Weights of a small GPT-style language model, trained from scratch on English Wikipedia: rotary positions, untied embeddings.
MLP neurons of a small language model. Each row is named by its layer, matrix (gate and up: input weights) and neuron, and shows model dimensions 96-223. Each number is 128 + 24 x the weight over its row's rms, rounded and kept within 0 to 255. A neuron's up and down rows have the sign that makes its largest values positive.
Before each neuron's rows, "fires in" lists the words (lower case) most often at its 100 highest values on Wikipedia text that the model never trained on; "fires after" lists the tokens most often just before its 100 highest values on Wikipedia text that the model never trained on.

fires in: "after", "at", "despite", "with", "before", "when"
fires after: ".", ",", " W", "p"
L10.gate414 [111 100 135 119 120 128 104 116 116  79 122 164 123 126 140 114 142  95 164 136 135 149 122 118 145 153 135 149 142 124 164 165  79 127 112 104 136 119 134 153 151  92  91 134  89 105 151 159 115 149 114 116  89 148 110 111 138 116 152 174 109 152 123 106 146 166 151 119 136 135 167 124 167 119 137 120 131  78 109 121 116 150 101 140 136  94 113 150 136  84 163 147 155 111 152 133 145 125 115 135 115 106 124 140 104 154 121 121  86 155 130 129  93 142 128 136 175 180 152 116 150 114 106 122 174 137 127  98]
L10.up414 [148 149 157  92 145 147 116 153 125  87 169 177 143 150 113 119 137 141 112 128 107 122 108  69 111 123  95 159  82 145 102 113 140 126 159 108 163 166  99 120  80 124 132 156  97 100 140 138 123 121 135 159  97 143 128  97 131 104 144 119 130 124 162  91 134 126  91 135 128 126 144 154  98 167 118 137 138 122 119 113 157 120 129 119 121 112 104 146 132 151 131 112 147  93 145 121 126 119  86 114 113 167 109 107 117 162  80 134 107 143 180 140 120 104  96 138 100 139 148 105 149 170 143 155 118 109 124 145]

fires in: "1", "goals", "0", "one", "first", "great"
fires after: " ", " the", " Go", " a", " g", " The"
L7.gate753 [180 118 112 175 108 129 131 112 146 125  60 128 113 151 169 105  98 155 134 136 162 166 106 174 102 162 122 150 140  90 150 128 112 123 131 156 120 110 142 128 136 115 125 132  93 167 175 158 162 137 170  75 133 130 134  83 141 113 126 132 121 102 126 141 147 124 143  72 130 134 150 170 139 136 118 104 122 110 135 126  90 101 148 152  99 114 134  87 161 118 112 114 116 144 135 170 143 121  96 107 128 162 101 175 118 131 129 149 107 183 117 114 132 133 154 135  89 134  98 128 125  75 141 122  81 126 108 114]
L7.up753 [ 93 106 173 134 142 128  93 148 133 149 135 153 125 137 142 140 153 114 130 134  71 159 123 151 125 148 119 148  87 179 154 175 115 113 118 133 124 121  88 144 131 144 109 114  95 134 141 128 141 128 114  95 115 145 128 152 121 172  77 102 168 116 135 139 121 144 172 103 103 107 143 145 147 108 123 151 137 123 117  88 133 144 162 133 177 132 104 118 102 155 137 103 103 125 111 134 129  97 119 130 101 111 146 131 147 112 117 134 123 154  88 115 102 137  99 146 112 150 135 123 113 151 105 136 142 126 100 152]

fires in: "first", "only", "last", "zone", "oldest"
fires after: " the", " his", "'s", " The", " Time", " old"
L9.gate11 [124 128 144 140 109 101 127 102 104 102 139 130 156 174 118  73 118 134 127 161 129 154 127 141 128  98 152 129 115 106 130 154 165 126 102 123 106 101 173 115 129 100  99 115 139  85 161 136 158  77 162 111 134 145 110 150  71 112 112 135 149 144 100 117 132 112  69 128 158 112 164 128 106 150 148 124 151  94 149 130 147  81 150 112 149 142 166 169 129 119 141 122 159 145 140 121  87 100 132 110  90 125 162 134 132 123 105 129 138 190 105 146  99 124 151 167 160 105 100 141 121 178 170  81 115 163 161 149]
L9.up11 [166 111  98 130 117 121  98  64 155 144  97 115 113 131  85 129 156 138 143 138 156 114 111 100 125 145 144 133 134 120 151 117 123 115 131 131 152 129 118  91 114 123 127 160 201 125 118 169 128 142 133 157 120  94 113 123 157 141 110 123 131 117 125 130  99 154 150 114 154 134 162 156 130  72 152 118 162 116  78 133 162 101 153 134 140 132 138 130 143 107 142 126 108 148 110 136 121 113  96 146  81 122 104 144 104 156 174 129 143 171 148 119  98 124 136  96 132 130  84 138 128 116 106 127 121 123 174 195]

fires in: "a", "an", "by", "first", "only"
fires after: " is", " the", " was", " album"
L9.gate698 [142 118 124 115  98  83 129  83 148 101 112 140 115 145 117 110 128 124 147 142 107 146 112 129 139 157 143 164  90 125 137 144 138 131 138 141 117 137  98 124 116  90 104 174 134 131 137 131 109 148 137 137 134 135 115 133 131 112 149 143 150 129 110 161  92 184 130  81 197 124 120 134 119  99  97 136 161 129 101 161 120 111 120 119  78 116 105 117 139 112 123  54 111 127 146 128  71 119 103 103 136 108 144 190 113 124 131 140 117 142 123 137 139 147 139 119 127 119  92 135 114 126  92 107 112 156 171 105]
L9.up698 [118 133 126 125 111 163 142 114 125 163 117 116 106 148 151 114 123 115 134 110 126 139 108 143 134  91 111 143 149 133  69 117 159 153 137 113 170 124  79 125 120 113 144 145 110 111  96 136 143 127  71 121 112 105  91 137 132 164 138 124  95 122 122 144  97 117 103 159 110 118 134 155 103 131 121  92 100 120 147 112  96 150  90 126 146  75 141 135 146 157  74  71 165 119 117 128 122 140 154  93 127 156 107 128 159 157 120 126 132 122 111  72 146 116 139 112 134 109 136 170 123 148 111 155 183 134 132 130]

fires in: "it", "that"
fires after: ".", ",", "The", " as"
L13.gate753 [149 136 118 144 147 133 157 136  94 107 174 138 113 157 147 114 114 153 138 112  62 146 119 177 120 142 123 102 144 111 160 134 150 154 121  88 134 150 154 153 158  70 104 150 134 103 169 137 158 102 128 156 108 127 143 137 163 128 114 171 174 128 134 127 162 117  79  72 122 113 173 150  92 104 155 112 139 104 184 102 142  89 145 176 146 123 106 119 124 154 180 102 106 122 118 101 142 147 107 163 122 128 139 149  96 116 176 112 132 112 130 132 102 125 146 123 176 133 133  85 128 103 169 122 128 153 155 152]
L13.up753 [108 136 181 132 123  85 146 138 110 139 112 142 161 123 144 117  88 100 144 131  85 141 128 178  88 124 112 122 110 123 153 136  94  95 118 142  96 151 169 129 144 108  96 166 108 106 156 119 129 123 131 136 127  85 124 144  91 149 161 144 106 110 109 108 120 125  87 126 122 167 123 128  70  81 160 113 120  99 161 150 158  92 120 151 126 113 127 109 111 111 130 115 120 130 140 112 139 139 128 152 170  98 155 138 123 149 126 115 137  98 120 151 131 102 145 122 191 136 105  80 117 112 167 141 142 113 106 158]

fires in: "father", "son", "daughter", "wife", "brother"
fires after: " d", " w", " bro", " his", "b", " m"
L7.gate130 [156 140 163 137 120  64 141 134  98 114 117 122 140 146 150 147 143 125 163 110 127 139 138 123 119 138 145 157 118 175 127 127 179  87 125 116 125 147 169 159 162 168  86 161  94 119 142 102 150 145 146 105 107 135 156 110 123 152  92 140 155 101 156 167 128 134 139 127  73 164 150 140 126 116 135 116 145 106 148 163 136  89  85 100 119 150 126 172 154 142 105 147 109 148 141 114  94 127 138 101 134 144 136 146 100 153 168 140 104 157 126 142 162 111  95 117 130 119 132 115 151 121 139 147 122 137 123 106]
L7.up130 [142 139 150 134 117 100 138 143 127 128 129 116 129  89  91 113 131 137 163 158 123 160 106 140 136 184 111  91 132 110 122 157 102 141 156 146 128 142 129 142 155 141 105 125 146 122 125 133 110  98  89 134 125 114 182 137 135  94 100 157 123 128 142 177 144  96 127  96 106 185  98  71 160  86 107 184 158 126 113 151 164 154 135 123 124 125 121 150 118  91 120  99 157 157 134 111  81 114 170 121 106 136 151 128  84 143 152 145 122 151 128 129  93 134 116 101 148 129 108 132 122 136 157 129 127 133 165 110]

fires in: "such", "so", "after", "fully", "following", "due"
fires after: ",", " F", " f", " D", " V"
L6.gate795 [132 107 122 122 141  84 114  92 118 157 111 129 168 170 143 130 103 119 124 166  89 177 129 135 103 144 132 146 132 166  88 122  85 110 139  87 111 165 139 143 121 155 114 169 148 122 160 147 133 156  83 144 119 134 120 139 152 162 119 115 129 117 127 106 121 134 116 104 148 136 136 141 100 134 126 158 134 144 128  91 154 104 152 127 154 105 141 138 128 144 152 144 148 147 136 156 149 165 120 125 131 114 148 154  88 120 142 167 125 191 174 128 126 135 129 115 157  94 107 114 153 144 171 135 152 119 152  74]
L6.up795 [ 96  94 109 151 146 102 157 140 105 136 171  85 151 121 165 117 130 119 141 120 109 127 110 116 153 140 121 152 146 130 110  94 153 133 101 154 146  99 134 101 120  94 103  78  97 121 115  83 135 151 102 122 131 167 131 141 131 114 154 113 148 126 112 104 153  72 159 139 127  76 136 148 184 109  86 150 192 138 155  78 129 119 113 122 145 142 156 128 153 116 122 151  99 169 175 107 122 110 128 143 151 116 132  99 139 147 130  94 106 122 105 140 133  96  91 105 115 114 107 174  94 136 106 110 101 153 179  81]

fires in: "as", "so", "when", "how"
fires after: ",", ".", " W", " but", " and", " h"
L9.gate597 [158  97 208 125  76  74 126 158 137 102 133  96 122  94 123 100 117 122 146 107 140 151 141  60 138 119 149 128 121 141 144 107 156 120 122 124 172 145  89 121 104 150 115 114 117 145 116 100 125 177 136 123  87 122  97 132 147 104 177 116 130 131 126 109 142 158 127 162  83 144 122 117 154 131 112 120 174 150 145 127 158  91 124 148 133  78 154 146 130 135 131 160 124 168 114 142  93 154 126 136 128 119 134 101 111 161 139 150  89 137 175 149 140 136 164 134 139 120 151  84 160 130 166  96 118 125 141  97]
L9.up597 [144 132 142 138 108 110 100 161 165 125 114  84 125 104 166 117 136 118 117 162 141 148 152  84 181  81 108 143 103 107 149  90 159 133 119  99 100 119 132 118 101 128 148  90 133 116 117 111 111 106 108 131 102  99 105 169 143 175 162 132 144 179 137  97 138 146  88  98 110 102 131 139 142  97 118 140 141 109 112 133 123 159 132 129  94  82  88 149  95 152 155 108 112 111 130  90 115 138 116 130 134 118 160  93 132 187 111 111 115 108 190 129 155 183 115 126 131 126 130 131 149 130 166 161 117  63 118  64]

fires in: "which", "who", "it"
fires after: ",", ".", "),", " and"
L10.gate464 [154 106 113 160 124  74 114  93  90  99 170 129  91 113 146  89 108 161 162 127  82 153 124 122 130 200 162 133  92 125 162 111 110 121 138  89 171 158 116 134 100 104 199 139 131 120 141 115 158 137 134 175 149 101 125 113 127 147 110 139 124 102 105 147 169 109 133 125 131 159 137 105 122 151 166 104 119 158 129 117 154 121 135 116  91 122 107 118 144 121 160 103 107 181 121 139 116 113  95 145 140 116 145 127 123 154 139  95 127 163 168 121 161 123 141 130 138 105 145 118  97 112  91 146 134  98 118  99]
L10.up464 [141 120 147 120  85 143 172 176  74 123 107 143 137 142 106 141  88 104 105 149 132 130 138 132 130 141 184 154 158 173 150 106 112 124  90 100 140 116 139 123 152 115 125 138  55 143 133 103 112 139 115 141 129 114 124 125 146 157 117 148 134 118 107 102 140 158  96 118 121 159 165 127 111 119 166 134 119 112 127 127 132 132 142 151 104 107 110 125 162 119  81 158  99 135 162 153 176 152  91 152 152 117 109  96 116 136 105 130 106 181 139 122  84 128 128 160 145 117 112 121 128 114 145 128 121  85 155 101]

fires in: "first", "last", "only", "opening"
fires after: " the", " The", " open"
L9.gate337 [123 158 116  73 133 114  98 154 132 128 136 123 124 161 149  98 137 148 145 170  81 120 118 173  75 101  81 123 170 154 141 124 135 158 141 102 106 172 113 137 146 186 115 171 115 101 138 138 121 129 121 122 156 179  92  84 172 119 121 127 175 147 150  98 132 111 108  81 124 135 183  90 139 124 106 123 140 111 136 143 112  88  75 135 140 116 130 157 158 141 142 116 139 137  96 138  95 178 132 131 141 149 131 154 113 121 105 147 130 159 141 129 136 107 141 126 113 122 134 134 160 107 129 121 162 170  92 133]
L9.up337 [128 131 128 132  88 125 120 127 144 117 133 161  86 149 162  94 115 116 138 129  50 117 134  96 129 163 147  83 140 105 116  99 138 141 169 169 151  70 115 149 151 148 129 140 125 124 126 105  94  95 118 114 113 138  96  99 158  85 120  89 143 123 132 113 171 119 178 115 102 146 129 110 144 145  75  85 142 101  99 106 148 134 109 138  92  87 114  88 120 168 136 135 115 113 127  87 183 146 144 135  63 129 118 175  86 149 167 151 166 169 125 124 115 133 134 138 137 132 103 147 145 153 132 166 125 149 111 114]

fires in: "such", "following", "lothbury", "medicine"
fires after: ",", " F", " L", " cont", " C", "s"
L6.gate270 [ 94  88 109 135 174 137  84  90 138 138 100 160 134 119 136 100 112 130 180 132 126 120 150 110 105 153 108 136 100 127 125 120 146 128 119 131 115 157 131 116 158  96 109  97 153 141 136 111  89 176 129 136 147 144 119 133 156 118 146 114 120 149  98  88 134 146 133 118 142 154 137  93  99 106 127 181 152 129 152 139 135 114 143 119 174 131 167  53 123 128 132 152 140 114  97  98 110 104 159 117  87 153 151 155  78 134 169 121 145 181 115 125 111 124 141 141 128 117 139 123 139 143 120 117 131 108 160 137]
L6.up270 [161  89 116 175 121 125  97 116 153 142 121 116  94 109 131  85 134 112 131 140 115  90 116  76 129 123 149 105 157 116 155 183 139 132 113 138 161 135 117 122 104 110 130 107 114 147 142 105 128 137 101 168  81 128 117 119 124 105 107 114 162  86 120 117 116 118 152 151 147 155 116 120 105 102 118 127 130 100 139 125 119 154  94 151 119  96 160 117 152 147 136 103 117  88 141 117 112 122 113 139 164 125 138 141  97  70  94 146  99 114 147 146 113 123 126  81  91 117 125 105 143 147 170 136 164 155 115 110]